From a checkpoint of a small transformer trained on Wikipedia: width 256, 6849 steps.
MLP neurons of a small language model. Each row is named by its layer, matrix (up: input weights) and neuron, and shows model dimensions 64-159. Each number is 500 + 50 x the weight over its row's rms, rounded and kept within 0 to 999. Numbers have three digits each.
After each neuron's rows, "fires on" lists the tokens most often at its 100 highest values on Wikipedia text that the model never trained on. A number after a token or word is its count.

L8.up170:567534475508498497496442473377555549574589537487532522476541456511552600526478480509508507535434524472523476501559341404464411493505447458494392538506469446511473538415534450492505538412413556581485481428544595498476490460547445570472528520542468480413573459465526506454540462461483527534
fires on: "'" 42, "M" 14, " in" 7, "V" 5

L11.up460:438471521476449430457438529579461543548464590493494503431520550451480548549449457546475538503491499515489492474508616471509481466480477493576439490486465517439437581565532499468443502497431545563416464490584457537573528503453618483557489513591492403440564559541461649514610484490556534374
fires on: "al" 15, "et" 14, "ent" 7, " of" 6, "ial" 5, "n" 5

L5.up372:448448506561514473493557477475519522564530419445560481453466518517516547482531529473521534491435530530446525486451439463526549517459441510468469499414483499548428543518491469583514451445617549587582509508488548402564548444526491461541465441526518499495570402492466553510509482477517451559
fires on: " " 29, "s" 20, " |" 10, "t" 9, "ci" 5

L7.up459:527512600504458530500441545527540428463461455429541392502559572376564482527488484447530530521425503511439501621527444425542541444498498558488518458447466466590501476508489538485561454441521390554524511424441493502488460529421567486585532467464504505495526513475543514552492526530432521472
fires on: " de" 37, " " 12, "1" 5, "7" 5, "0" 4

L11.up882:538537565540446527489460495455567556439542465380412501514553535488460491478603611406471433500575459505386594492583378482534495526495498496399463582491457509503428520538437576474542415435536500488454514455511535490504402439507581400517487447473569481489503583496524403526474578531563514552
fires on: "s" 27, "e" 15, " A" 9, " E" 6, "es" 4, "al" 4

L2.up762:605471457538533490607564473506512516474501540481520546515450496505428472553499487542507503463562530413541452492511460421439568544373502527557421512436562484507398565544571573568441463538459511576470441522457503445478542584563472481495479474486501478522553444564467518485464532549444464495
fires on: " of" 24, " United" 10, "ver" 6, "or" 6, " World" 5, "t" 5

L6.up411:533460541503392420534546513491516469488513430537561490508494495451499458486582499481483501496378529527569474449506504543595453485471495474538556406480515474447528397513567464462472490544474486582513387378455541533491480499556462558556535567506495494519417456588510527475489561429500431471
fires on: " " 36, "ar" 17, "\n" 9, " d" 8, " is" 4

L7.up83:557458543522496420469485435574549535502521473482467491548500580537552459411485488536525499530567515481507571514514531515526516404585549532529524491423513532457491568534497473515441472599518410539442501442517512519533483509508420494372528566471372509459503598483429522475456564528479450474
fires on: "n" 40, ":" 11, "d" 8, " N" 6, "ed" 5, "er" 4

L3.up913:464498528430533437598472375361462457513482585505462542368512485480504571488569516507445578450487579386554511440524536570459555517559489506508496488544483486518496560506518471554552518458509488434576561571489448480483560521463444500550460515521485492499543424574535509499540491560535431501
fires on: "e" 25, "ine" 10, "ve" 8, "se" 6, " first" 6, "===" 5

L6.up336:428533554522479412490504559566502445499548521479535578543471415503476549500543479470430422503473500514506500453431533497526621443494503428578584518501493541475528496504596568470482576644560510421511421512461551403510428452493473554522476371516432477527397484497388523448459496584532415525
fires on: "ed" 25, "ated" 20, "n" 5, "la" 5, "able" 4, "o" 4

L7.up828:568595560544477484430597502522417513528367555470509499443564501499511498528452498564557597454557478538455527525469497527503512477491487466488541545442517461425519498445538573539498480505433474529432553516568519523367427452506529561476499486502514519519514494584457541580480461497554508467
fires on: "n" 19, " as" 18, "ra" 9, "as" 6, "us" 5, "ni" 5

L3.up247:535554474500530476423606418547496557545601479400543504492566582545582497530505528416503550524473518513456533541509561471512406553538504435579491516593568530468548462501444547433495521524565437476574489636525500562456481464526471425525456519489435525557559549609484512458538591519503456540
fires on: "in" 18, " and" 18, "ce" 8, "re" 7, "g" 6

L5.up729:430508566462481528475485553521493488407472507500547526505526503609596538596449504471428499477475498582482481559617498612475539473456389476514439506550434518453478549490572498544510519510419549468545457500424511482546437470500405500485442461503377519554471521611413471552524545580497437524
fires on: ":" 20, "ur" 16, "er" 9, "ly" 6, "|" 6, "st" 5

L7.up674:534480446458514489550513467494595497465536557611518479468487502610586496519469490474465524586490604562538504486519337496384582441559485496487425516440515405482483513440498429492475483492534506484453428384530545515481532525494527474512585501525599500523523521491527462405462521400485500508
fires on: "fer" 14, " su" 14, "lo" 11, "lu" 9, "ju" 8, "ed" 7

L6.up747:578451650478522533501411496555476404489514456422512554477533529449507548424525499479553528612470479423539458519474486512505563513494527456583456443623477466425611607496517424480434560480539514537569516563469448513562459588480479553516513520487534445434433585536439541609521579508456408583
fires on: " in" 20, " as" 16, " of" 10, "ed" 6

L8.up163:479538529507482468461548535539542524467453505467511522496540553578513589545526526501478529585404480511523501576415491445377519576520497583561580549512581557465560540548514572539512483525645463500546510527506521541471501422575448483528490478482490570514391563612491479466497515528523544464
fires on: "n" 24, "in" 22, " and" 5, "mit" 4

L5.up841:564537542493473569582479468537501502423432412535536535466450578515534471542494508413488440494438645468432475445511566502498487581540436541463542554484595526569468509551532466522446472564493531512521513437575494537525454521537477535486503485409553570608491439413529496576424476519456395456
fires on: "ad" 21, "er" 15, "ed" 9, " Ad" 8, "al" 6

L2.up997:452603523441513570521476496563493478497429372531535512444419471518503514537519534447539500541485528497509466555449530461429515579594529402542517420515566500437586460551495459594539442459538539621521514396514442568471509466478530496503453399560465539468445503487552461547454503507426438396
fires on: "ad" 16, "con" 16, "ed" 14, "in" 11, "an" 9

L7.up450:574546533526499534453454479537505403568589520447522485490429492515518615472433396561456462621574546615410488508507559432514482508530497525522450428422499502494502509501483490500513519499495487512562590438504469523463521551540536465480507643425534447452517430561446491470480487484485519529
fires on: "s" 37, "n" 10, "ers" 8, "d" 6, "ion" 5, "tri" 4

L5.up368:526484426499406576516420551523504485544420550489487462509476516490416489576489481567445575570469442487516497512497494522501466461595549585598446450541519562450414528506536398748490531520575528454513470528490537528506590472495563441624523564469504529510418391474509509393509521499524500469
fires on: "s" 25, "lo" 13, ":" 8, "et" 8, "ra" 5, "al" 5

L7.up311:471417543525485565455439525485430445388544644486454412461636506440461556475473558410477464538475521465530438465502553590524484481474614529488517494592542510484473506497481601474451457529403427551503555494540495444490443522555551484473435431517516535559469446488479489500580428504527461494
fires on: " f" 25, " c" 23, "or" 11, "il" 9, " C" 7

L2.up398:521449450459578499452512506484405510464491581504469482457505570499454409505607473488450486503487569456466539527560546496413594486487493385533497490415504515567370493517528484629514556607584529553583508623420481525531495504483518512490496537579571483459469441615473411465466600435522576538
fires on: " of" 29, " as" 20, " in" 15, " to" 9, " during" 7, " =" 5

L6.up892:456500572561549505614493474475557454465522504423457541558507451493466543580489495443450497470366483579556454583565477445519557410538444528562541493512487448623406450551530514381555485452512426528539461454483453531480586536504590445469558472411480496494533518529453535514488489481478486514
fires on: " " 62, " a" 10, " an" 6, " de" 4

L3.up172:537554437493413530414530521512478426518568584488497447490494496446548518462534532501531460436502605459492491470521524510565594540573526489518534465563582502468404456529559562432387413472570435543526523511519540477498548574518493514414525463439474544432451477454522341517532551444533392543
fires on: " f" 79, " F" 9, "f" 6

L6.up214:452454478546459474501505543539458623512635526504519553416441412524415508527504527435477475478599531455442480543515462452502489541525462454509521455549416522495559483537437569534584541505482432447455491489392450566458508511446457503500499509446539537485627482499469533463388563577523486497
fires on: " the" 36, " of" 8, " that" 6, " this" 5, " " 5, " time" 4

L7.up271:532536446567566496465436489584450401471505528337528585497520513505421578610519583454526432442492499484526426465542487493502487436541539470522494474549536353495528506509570535500509545440529437512509490473470451495545538545559538527462461510500457560485446545487481635498407410479451499453
fires on: "," 12, " in" 10, "tra" 7, " as" 7, ":" 7, " re" 7

L7.up443:490502556563603495532514515506413544506500571473471522498544541461423480543499569432475400541511463385444490532519490554484492554562559469499471483467429461481502449550423527537450444476438495478517539422508555555482391497544451534449573487554512478474569460532504479553570515515509480428
fires on: "il" 14, " c" 13, " " 11, " a" 9, "c" 8, "oc" 7

L11.up583:513442486479586608465416386528513432534463462537586505428516513516517511508460399426497504472435538486473531550481514599435517409525483518498430529538488529623426468497454487468393487490459486456512507539412508474474455461387477438524431539544469470452539510508485507525409466391531430477
fires on: " C" 60, "p" 10, " " 8, " c" 5, "ra" 5

L2.up486:402538416514510571384520496578491452384536399472494477435511486514510437508460590519491531499454493440449422412465464513505532469308486518539530535438415454450585514466505457559541468566571514420467435596536597536432496483441504552486492483451575535471514463497476550518512461466485434525
fires on: " Country" 11, "ing" 11, "re" 9, " Women" 8, "ce" 7, "et" 7

L3.up602:485572423527544467501509538570536564485493522478565493483629508492478564523530480493440492490490469510546567511533569508533485568526502488501563462552465593550441520581458523507492413518556558471510432511535482452599505474519453534494649477345514512457583533444574427491493508512503415539
fires on: "ter" 27, " to" 13, " second" 9, "ri" 8, " car" 6, " free" 5

L8.up935:446483514458456507575528475528576442587531619503545491555527516516576529516529451411475594532499449493505568489437453532485618547485575451475383458560454456409504500483574499508451575562413618484456387553523398491519479543534465425585460432559510502490549562563524482473553491570460484473
fires on: " W" 30, "e" 27, "o" 7, "re" 6, "ri" 5

L8.up430:502432448527552445526491550375497525539435505439424482506515510463386557450488546457485484462520538497480526434505484426473394409505519538628451481529480594498460536559516476502494510569474548503484499455429582557526488412411524501462499546499585563486387419480485479545437549466485513508
fires on: " 0" 19, "s" 18, "al" 14, "ment" 7, " to" 6, "in" 5

L8.up469:438530456501563467499490569477511521552493523519434529541500442557566446489455532525485558474552424534509545474437433461527448508442561501632571514482455639434493496444500485463477487525505503468495482467498502516549568492553594559446493544407475505478490420461475567478547569493428524595
fires on: " re" 35, "ce" 12, " over" 8, "b" 7, "mb" 7, "s" 6

L2.up497:551415567427444455623433559530504471576415545520520599528488519526465512494429660468490522548481545442502579545565548485484526538505524414461539479501454468568502533544457433520435547484464522543451462540554487413523407492494544407531465554490511491376538555543633549527468491518503481533
fires on: "g" 17, "\n" 17, "ar" 13, "w" 8, "re" 6

L7.up794:622461485501571577458698482492463522439453486532500433609544515541466500439478452428459550429513478436505524518553513497507518486473474456493514461505513461563493475449547495433408527531504531540440583492461566495482471518456492443580523487431534421492496497512547440406495523554538485471
fires on: " so" 17, "ro" 9, "th" 9, "li" 8, " co" 5, " history" 4

L5.up124:494501522600472448480445509538572504397441525405516473554501493502433448449441491464449443459393578470399442470525491520600552574451489469505439524473440495523438480495516552533525552458451583372438509614488540492603484498501448471454472569432532558410472465579509598580446607445503530487
fires on: " |" 36, " " 31, "s" 6, "it" 5

L8.up467:557578476521503520490521577374532520462524540533518530502486480495521434534489544436469418584470544545460446466462471533561613475452530551533423494570480479460560370485513576511508516516402521412541562563489575443484526402489510524421457488538510417507458504556507577594466493571447538555
fires on: "le" 22, "ur" 10, "mp" 7, "u" 6, " Win" 6, "re" 4

L7.up439:436482438514567466493469498552368492558463416501450539601462398575552429492461527574525481516433578487550539527452516625534540508548501526522479469569445519429609527510537471455573535533591482578549420463429488514522545411425597502527476461514529322489583463557508587503537515450471423469
fires on: "-" 50, " (" 16, " " 15

L3.up190:483493553495479601552456524540524473438461407609504586517507489550541479579483573446419489536473511406440458553511484490507493550558502462544553522505604466475420434570565622518469507486530491572531527611512450528523522477518475351452487494496579445443483531471531495514460438472472482534
fires on: "ly" 46, "le" 27, "ed" 7, "qua" 7, "ally" 4, "ar" 4

L7.up899:453561455537511480415403583466393602414521451531479449495405446454481472416463544438479469457485412512594512443445573413530514522561523572463512465504487581586485502525455538481568571588437437478508457479418523559495524505420515482422521521530520468457581539576476511481467464569527444496
fires on: " of" 22, "\n" 12, " with" 12, " the" 10, "and" 6, "et" 5

L5.up647:493481502528499495527507474464453550518557507520555478482489558470475536393509528447482467452478546519486531485452477472466511529499540532569425503479490546409456470498490520492500497429523566536459549492478421426406442495442598444443494542471472307497433523562580385552497461414554543479
fires on: "i" 23, " Mi" 15, "hi" 14, "ea" 8, "u" 6, "bu" 4

L5.up814:512496587617565518479509518591540500495509468505478498554535558556437541527462568521477480482511534495477502467480490536495517452486506525483478579511491509528482538547459435439393445507527576530543556510538414473518483484471521488545498540460457487500506607490461522414543463490490439428
fires on: "il" 61, "her" 7, "|---|---|" 5, "f" 5

L2.up1010:532544515595422481464520437519481451516483536476470526493421564436527538458531504424463411514527510464462621556498472583464502442510554398531485471577407513489599462496491567559403418558446492481398538555473464543507512416484499484522588583493536479449490415559513436505580505493591425488
fires on: "s" 25, " only" 23, "rt" 11, "d" 10, " or" 5

L2.up123:520488514515507518538514531408595533569511497413483435527526506516524572460422460504424501496471557449537515418593558490513426389473554619597558481551455568539474498495598419490524509503403512528458462533489565501523535454394410492509481514628407487492441493557482455425567501458480443538
fires on: " of" 14, " his" 14, " into" 9, "'" 9, " not" 5, " William" 4

L6.up258:513522467422630470525522505489427474536439437499470508402459439471536464459512430506536481413450438478429470566503500471430483432596436488576449511517536546557487549592551421568524496495544549483514502506462449586467522480520448420443525442488515523474512563586415389557557628507471529512
fires on: " to" 26, " and" 20, "s" 19, " of" 6, "ti" 5, " g" 5

L6.up11:462506510505356522505518488503437499486474569486486546599402598481510595459484498463471494433469488467529557568545451485488411493565462543561495552565419469476480526514502553528472443503473474551520622506518466543416430410547492576504510604439524511544452504487530440539541445512568544445
fires on: "s" 70, ")" 17, "es" 6

L6.up53:511479456428520445481475605484491458550569450545554625480441512426505593507532487480488501510437486508482486349485507421542579440367480521540572516517475524485526536488468513540461515546581389498427565492544460423529470555514566446415555566464441388578482555420434519442429546504486481442
fires on: "n" 44, "t" 29, "in" 6, "f" 5, "k" 4, "w" 4

L7.up620:552483421498481491421508410556438487560500453479424501461498454505437585455447522572424512493554450529480524454489480443508531574472574458620418480472425472482436434567535463473524618587551530474456538596415547533517439502493457468473453570480475531421512419486506469559558518507482535554
fires on: "re" 29, "cu" 9, "gu" 7, "li" 7, "e" 5, "ro" 5

L5.up155:470511529477551489534591511500427482467406537470498575560438584549465451445461480539419467496585436541439502532473448448424506479561528438553593467604425451567534504515432559415483445563516452425533522438501568505449519557573516472533479436456489598588575533533475428446533540597495465480
fires on: " and" 51, "," 12, " " 11, " in" 9, " a" 5, " of" 4

L7.up106:443478477488510490565556511516439472482422506481492500478497421499597534521514538427506506471573491425510569435484504479509484523437458523554475500472550479474547503522564525440537447544503472501534461568464424529557585499524479491466508483442501440541453456516535514390502551363495399594
fires on: "s" 27, "g" 16, "ru" 6, "st" 5, "k" 5, "b" 5

L3.up767:564504446525559508492506459544514568498532539550516531532495490461589564418526537422560485490555449525496518436439450482434571508609597505480536517397517558600553548548522442563500526567460448374494561510448485548467450592553505518467496488499390540433540552504529579568483532499523474487
fires on: " by" 38, ":" 13, "d" 8, "ra" 7, " as" 7

L8.up644:613565376505523464493493452571491494446407527414435432497540417499456496507593497491438522556477498473504545569513441461476515557502474497480464577516547470544474521572446539518590430565467601369466493516541486506445548562546405488526486425414582485552514503544468438594489493497477446538
fires on: "s" 40, "ri" 9, "se" 7, "ry" 6, "ter" 4

L6.up891:426550407460535568485373498510521511552591472499477457438438428513508511416523529573487489416524507476517536443470505472499547460608415491528457454516452476510410504548486429536540541574490453539495519464442421520456512566488437438425424490428493439544516472563390564442562566569529549438
fires on: " of" 63, " was" 9, "s" 8, "g" 5

L8.up888:532561555459483443441496470607543495498468553607656493600456452506497492442472566455439496495454527469502495491588562439525471513454535516509464422461558478474513506605455459509502441502498546414474462550534522430473490588606502499536491563455480500462512495502462480482526479486510480531
fires on: " " 20, "ur" 14, " |" 10, "/" 9, "ar" 8, "ing" 6

L8.up39:507460486475562540373532452473496473489436572473438554443384443577446561497450560584469471450450475437543513463492481495420444510489525403573494430451514502451484513432553477519534544489473538461383569480529578512510506440482521457428539529559425519509475542535478470547510555440506491451
fires on: " I" 15, "I" 14, "re" 11, "ve" 9, "e" 6, "t" 5

L7.up817:526455501535518554500475490520470549468494452550547508520452515400497512555476462495494492540578456520367521475483491405572467566538519525502546534516405503491492521468460406594479402533513482570460491503533573544452524391486520497549549599474557447495428489496526465418507485538498509514
fires on: "ra" 18, "z" 12, " Ra" 8, "sh" 7, "'" 7, "j" 5

L6.up323:522521407580377691423520473622500465507527483491464596495492467441473564493488432503482512516564553490557582525462468485461460518529446548501468540509387540468539475537468522539480623397519505501462507441511526428496453496513399441516422553499490520423609555558531455599466566580484397565
fires on: "s" 22, " Ca" 18, " ca" 8, "-" 7, " the" 5, " E" 4

L5.up725:543502524579582466561488416441538431509616478405445556502470512391534516474535467510509493496494431511550573527537499529437516532474481540486501575542586524492410537517555566504426438443549574526485441487470553485525492470557441576435504442538572435543566560489520483553486499505516436510
fires on: "t" 17, "or" 10, "bu" 9, "u" 8, "on" 8

L3.up143:508495524345471482436566564419515473483519454479447513520549477520586499512497491543510550407429475527450599432519458431488529522471439597408545460438546490435545512391418393495445432611543520427499563525469469563519512505464468417466543417536548509487380450494475460496508516482426557482
fires on: " Ma" 41, " ma" 31, "ma" 4

L5.up925:501482661504478492488468522523577520562418459448436535579515530511496404546491477516475461541532457562449501540407562493499482530551527455532583508521423523511605454456452550475495455509580522568539472581532543454492529479485486454549485503369465545560490476505519575556507576490451438541
fires on: " and" 68, "re" 5, " in" 5, "ke" 4

L5.up491:470452462436466517556451536479581406537572544592546642472527443406520560479477477624499475543456497482535549432482529533444532533542606469548552491461466490517521495566494499526543535590513470499489505536456437444567469590513505441468550556530499541511497513354455503555495532519585567470
fires on: "p" 16, "ra" 11, "n" 10, "ed" 6, "y" 6, "w" 4

L5.up63:490436513544510503525565647440515533498539425425482525459521463453550562485484564446451482480483495532385524507517466506473535522448530443450443542472538521531525430567555549559520499565551418530469513497460484490477528412461455510545511534548476532575547447505437537553437422470530505472
fires on: "s" 37, " |" 17, "i" 7, "tin" 6, "k" 4

L3.up925:521453484550415503526480499569480577470574506420534491508567489401425450530342422538487443543457569447447464489552369425487477561496521575561521507509431493484431458484504508501551494474495534567417566576460537417568489455531499392440518519467540497527558469520454580483441522517484467445
fires on: " " 46, " st" 9, " re" 7

L3.up844:562456496442456482596502539663564576529476483575439491530553534533443400438491586559478443524551497621481477483512518548458515476476491614441389507545442487475486464522462481507464510460497483467619435428451431491430484466456544538476508452581526573600502515537456422375502551516450499508
fires on: "age" 18, "f" 12, "ell" 10, "il" 9, "s" 6, "ur" 5

L3.up90:531496508390411397483494507446525551528478503514456513485547521529433556524555586473490500515485627479477422456603536470450517534421576491429444541532481580443470416473489469532432428560534606527512444528437510469558493464503495507573496432477523471501484487497457477431556538443570582447
fires on: "mp" 29, "e" 13, "i" 8, "es" 5, "r" 4, " Col" 4

L2.up798:452509564516532474490564515414479481442523536522505549469504541507473480580493512470438553526439523459481517477449513475601543556489495534499368536545574481603543521519460574472518500611451545565561429513512597520466416460479460508489421540456474481529478471390522506581457532498502402538
fires on: "le" 22, "ul" 22, "re" 12, "se" 8

L2.up649:562408575494508565496393519599497526575481477490562467490482546478502474455469449588420503539466541534460544473521420467498419524417606480565571425510502563572494457412489434538430506496531519468447444444499539499461435467392463617445592473522515422483584449523484500525537389485500488512
fires on: "p" 34, " D" 17, "d" 14, "st" 6, "ch" 6, "D" 5

L6.up575:434470481587452460484513480572523484452422424521448494480483430476430486549524406533464554565458498497468489558468493494433424405516434501490439505554508490427489478557405542481365368494470436621527467523545461442572549509467581571540538428563428475435467511497469570496564445497532405468
fires on: "al" 17, "il" 11, "n" 9, "ri" 7, "ra" 6

L5.up67:556461513449470456406507513546390498556490465406470505496438540634590520533459493533527492491468528636479463553406485466503451468471522468546528517467563520447500566475529432543530503516522564457361477468499483447484465490575505596469491511482486436452514434499448487492521566485519524609
fires on: "d" 24, "b" 15, "s" 12, "ff" 8, "ed" 6, "re" 5

L8.up346:462515545494545535485510470555468490596486527509553424412603470492474500553435493558566468501434641456459521531484538529528489628490475511502575481561537569433494527474448465587432578542561494512398482569519485495472415571549498527467525494435509403585534473548557418532503467505550497482
fires on: "d" 19, "ed" 12, "id" 9, "ran" 6, " 19" 6

L8.up141:446461553384421459563487537611526530491461538566554519465581435488447511433466506346461509483501506461423445456559513486504536434505452474512451495500421507434500495497536478527442547544532542528490483585530453547539453471522436469586478563449515486462470551483465434491455519580523467485
fires on: "ri" 58, "ur" 15, "r" 4, "ar" 4, "re" 4

L3.up219:476446500533524448510397514466515544485533448531473583472490599548487506415561442517504463485562497537532545457587535508544499566570566511447583493540477483382565490529519488452398585529459474584553485458488489490451504545438489480522479556443453586511484486537491568491514464482517469443
fires on: " p" 14, "s" 14, " her" 12, "ra" 11, "p" 10, "el" 7

L5.up151:513467534451523540448520472507483522489387431628508434491450545394450516491491516555475485474524542512464429520549513407499419506495417522584566471527471610462503584549567387612422425581443484415616459445475513600529398539515444495459561461477450537477546500504491473541455530444512461418
fires on: " of" 47, " from" 20, " in" 14, " to" 9

L11.up246:499467449487418493491491497588506555432490477488602480463532428514462460453546573467511517464408460517500533495524488466557415530527543441465509572479438571516481580487549605443465499421545497509571569537526647451439406404453534455549450457537474424475464527483430494486512590485545612494
fires on: "A" 21, " C" 16, "e" 14, " E" 13, "C" 5

L6.up91:495490470533456519450510527461529439387509368577560367456486498467520504507523566563492520519477536469508517478504389480465562546556402517494510462504413455496498452571493461548435584550552525538519413469528576538636484587556474455486532498597550424426535557510523475425531521476471509494
fires on: " to" 18, "ed" 18, "d" 8, " su" 5, "ing" 5, "'" 4

L7.up22:510458553525568538463555627472580526471496505422479505546552453571453457443457506451477515420591434571523505482473529464440451469537458502564478472517465472536482536530507479375456507453539539516527569458427520504496480477496428414581576459401437457494517464550485493435543549578590494521
fires on: " the" 42, "th" 20, "s" 8, "li" 7, " st" 4

L3.up69:498469556539483536593457562453546512504580497481523458541593421452465530496520460547586477552456489439530510433550478482494464470462572505524510474478457535530481493432482525493468482475469504526485445505504538456525525487450388472516522448574417524531510502501619520451509480581452432470
fires on: "'" 60, " his" 17, " h" 5

L7.up172:507497587446510473463500492532471483504454500440437595546522470505502553492508545552413512504556548530551493446565423566468477522479545453523609510518526510547447468482376401510494520563532536457571402426491612504451429488452509438585555508474459539412509516403508519577554575541557391452
fires on: "n" 32, " " 20, "r" 12, "en" 7, "s" 6, "re" 4

L5.up853:481446497466593517468470544538603476489501442511399472460519442517456533530478551352488415503347504496449463437457464416558566498463471534486530562407478515534545553552581563521549506632450545427475463455532444508477509429524559478490497468471522456536416526572443455451480522461468419541
fires on: " " 60, "ed" 16, "ing" 7

L2.up404:539436508363491538449566521458506499455547578489428568454477491541458437579550473489506571521530506498453587351505454508460535617477418423570452535492472471528473519577489563568443493532479541548368585511548576551483477498496513500565525549492520480504451487427494436529519510445520408466
fires on: "ra" 27, "ro" 13, "re" 11, "e" 10, "to" 4

L7.up180:477521519493546470528551469490505501577484488534459515519629495553507502482472568551551492535494562439483548496495580539473532481560498540517567507518524502447514675458549480516513512547530455550465454525477538507534407427353529499496423506441509467493520451552565489418565519553482437499
fires on: "-" 37, "st" 16, "e" 9, " St" 9, " (" 7

L6.up848:517473506550540511525566447436467466515501533548574479438451491588454539467503501544510633533478437528472539428471584433428516474539539411495429463393509512421568515551476499549563501482513421472447584510403422613491495514454549442575494560465532437485465453530500438482527571503485435519
fires on: "s" 28, "ing" 27, "ed" 16, "d" 5, "ong" 4

L3.up599:473491477486494555452436611555548636476474492384472436475493531494440498529519466431503493556541584538536490540466464493459478510550507450598495445481461522550484597518531539558465552632564529445472490536376471434554512437463495490603503526473436640403492421499523458442506498488505546497
fires on: "s" 29, "al" 12, " not" 8, "o" 7, "ul" 6, "os" 6

L6.up96:462440624467500391546508456533531536530556570533562495437563543491532505455464518546560475505418482515472499547496386457500543607413577559443555562537568548495514465516470558506581596470526536480438442477481389393527461548513516422494497577436514413510423507525510509511531489489411550593
fires on: " |" 24, "ed" 12, " was" 12, "d" 6, " st" 4

L7.up763:567515573549658515512413487450427509503500492434511502638508477589431467468560607472439481452463505468478532504559514487549478511493553501455540588590548504523465424425473480547540502482449481560584518569490502383476465551517455492451480538531397438452460518591469516444431544495473561396
fires on: "er" 21, "en" 13, "or" 12, "ist" 6, "ib" 6, "up" 5

L3.up364:533443472481519580495490519563484494514435447562500433463455506470438456484476525507448559495557562471374580512547539434463609540493475468489475492455510470403498482561465564434490518543577487504654496575466487524437439442528511407420494546445533518413480498544497516485550527564398518526
fires on: "an" 32, "l" 18, " |" 6, "ed" 6, "al" 5, "le" 5

L3.up338:462526467514551456439433563474525451518533446480491508452618483476441489511522524482553455441488483572425554487462504520523565436566467485479466386352492575469550498535511473521477481575537463470376443465463453509432461571462545508503514467448514430438578537484540480593552529422418483533
fires on: "la" 28, "p" 7, "d" 7, "lo" 6, "-" 6, "com" 6

L8.up210:453576488548526485512492433483429503576498522473563590470481534474533546593465472513503490441490524450492542468519496470621555512522528553559516481615588531427542438441517541477593490421442544490514468424482466552574550499537486534404540421503552593480405507520436546446482517549474443485
fires on: " on" 12, " in" 12, ":" 10, " November" 7, " October" 7, " April" 6

L3.up705:543380442477463462551460580585525558462466488454547498544411461454605592510425528500430519522474441592519496487516411460512460544353516477521453511508476467495551536401514484651503467399547476492566506475519493589463496523495503501453549504485489469490547518515631590496488437559453474474
fires on: "ch" 27, "f" 11, "w" 10, "\\" 7, "ub" 5, "p" 5

L11.up514:503476510525485524533429530482506539448451459549532561471492545436429506533489378516524483458534525506492535454534421508515523484554525524441486550538468528444558497513477510458457432475517481502538509430553603444526507573592606534450455517503449489512516550443568471487537418549537510470
fires on: " p" 31, "t" 20, "p" 15, " P" 15, " f" 5

L2.up872:478416525624568476493389520520528424549477512509503465505505591470500538544540552531513515561509474581513480506571470599596506477513492524356462453505453485411565466550486497526472534565595535426497474544505549483451501491550449480420517502536498504561499545508535452572528419447437522453
fires on: "f" 17, "ough" 15, "hen" 13, "ff" 10, " However" 9, " though" 8

L7.up799:524453527557489505452536509547520513496547505427501458536459459430410543459556505589423450547547503528554478533473514527560500476537494516607633560486537570474520447460540390458481534467512550514480489492442454578440515460492538418557515412473468458363553526521461427582580517554485516420
fires on: "s" 34, "-" 12, "ri" 7, "ish" 5, "n" 4

L6.up816:474504555547524547506455491523578591503570541493642525504553476427489489507492431515507465591550488515514462409506529465515513494545624432535593492567435576474545529521519521479442563539541590548512498570496424539434475544498590496512504521551562427526416536491514544498455493425480516524
fires on: "ed" 29, "==" 15, " of" 8, " the" 7, " a" 6, "===" 4

L3.up624:454475607488426432529545601480562573584471516485517464501517368498432545472529492527469353560559523495414376447500438494518446464519529429360493487556469549403533409480571523559481512479529538515492521492480513474477487520471585507577499450464546443463519470489514534441531454492461557428
fires on: "e" 22, "ra" 12, "et" 11, " be" 6, "r" 6, "p" 5

L5.up673:419510500470491567518518499496524496437531505557551507518543525590520508494507466536568401501423491481480540501468466477526598539522514588523469433453483538556466606497524478455492597616480605446490510536518532469542485523467420454440478489490557553472385527519398538460529464458457502575
fires on: "ed" 12, "Personal" 9, " life" 9, "red" 8, "er" 7, "ly" 6

L2.up179:488501487449428526479433580545527557454509471476511522527528574507382434387410487502499528457433552510550523475532481446442552454434444545473490558512422522605395567540544475505452467447409471515459633510529476406512531359543461489497507442422551568544463537571410418511454535448510460483
fires on: " " 50, "1" 5

L6.up742:565403484564502511410532552420476492542492450488522442480491444459540494458551464443481568427501471539488403623452485445541553544441509533504529483457509557481536451454554508467504524494545414560476591545463498429580475387473409482512361523512532421551435487538446473515525424348521530495
fires on: "a" 27, "o" 21, "A" 10, "ro" 5, "e" 4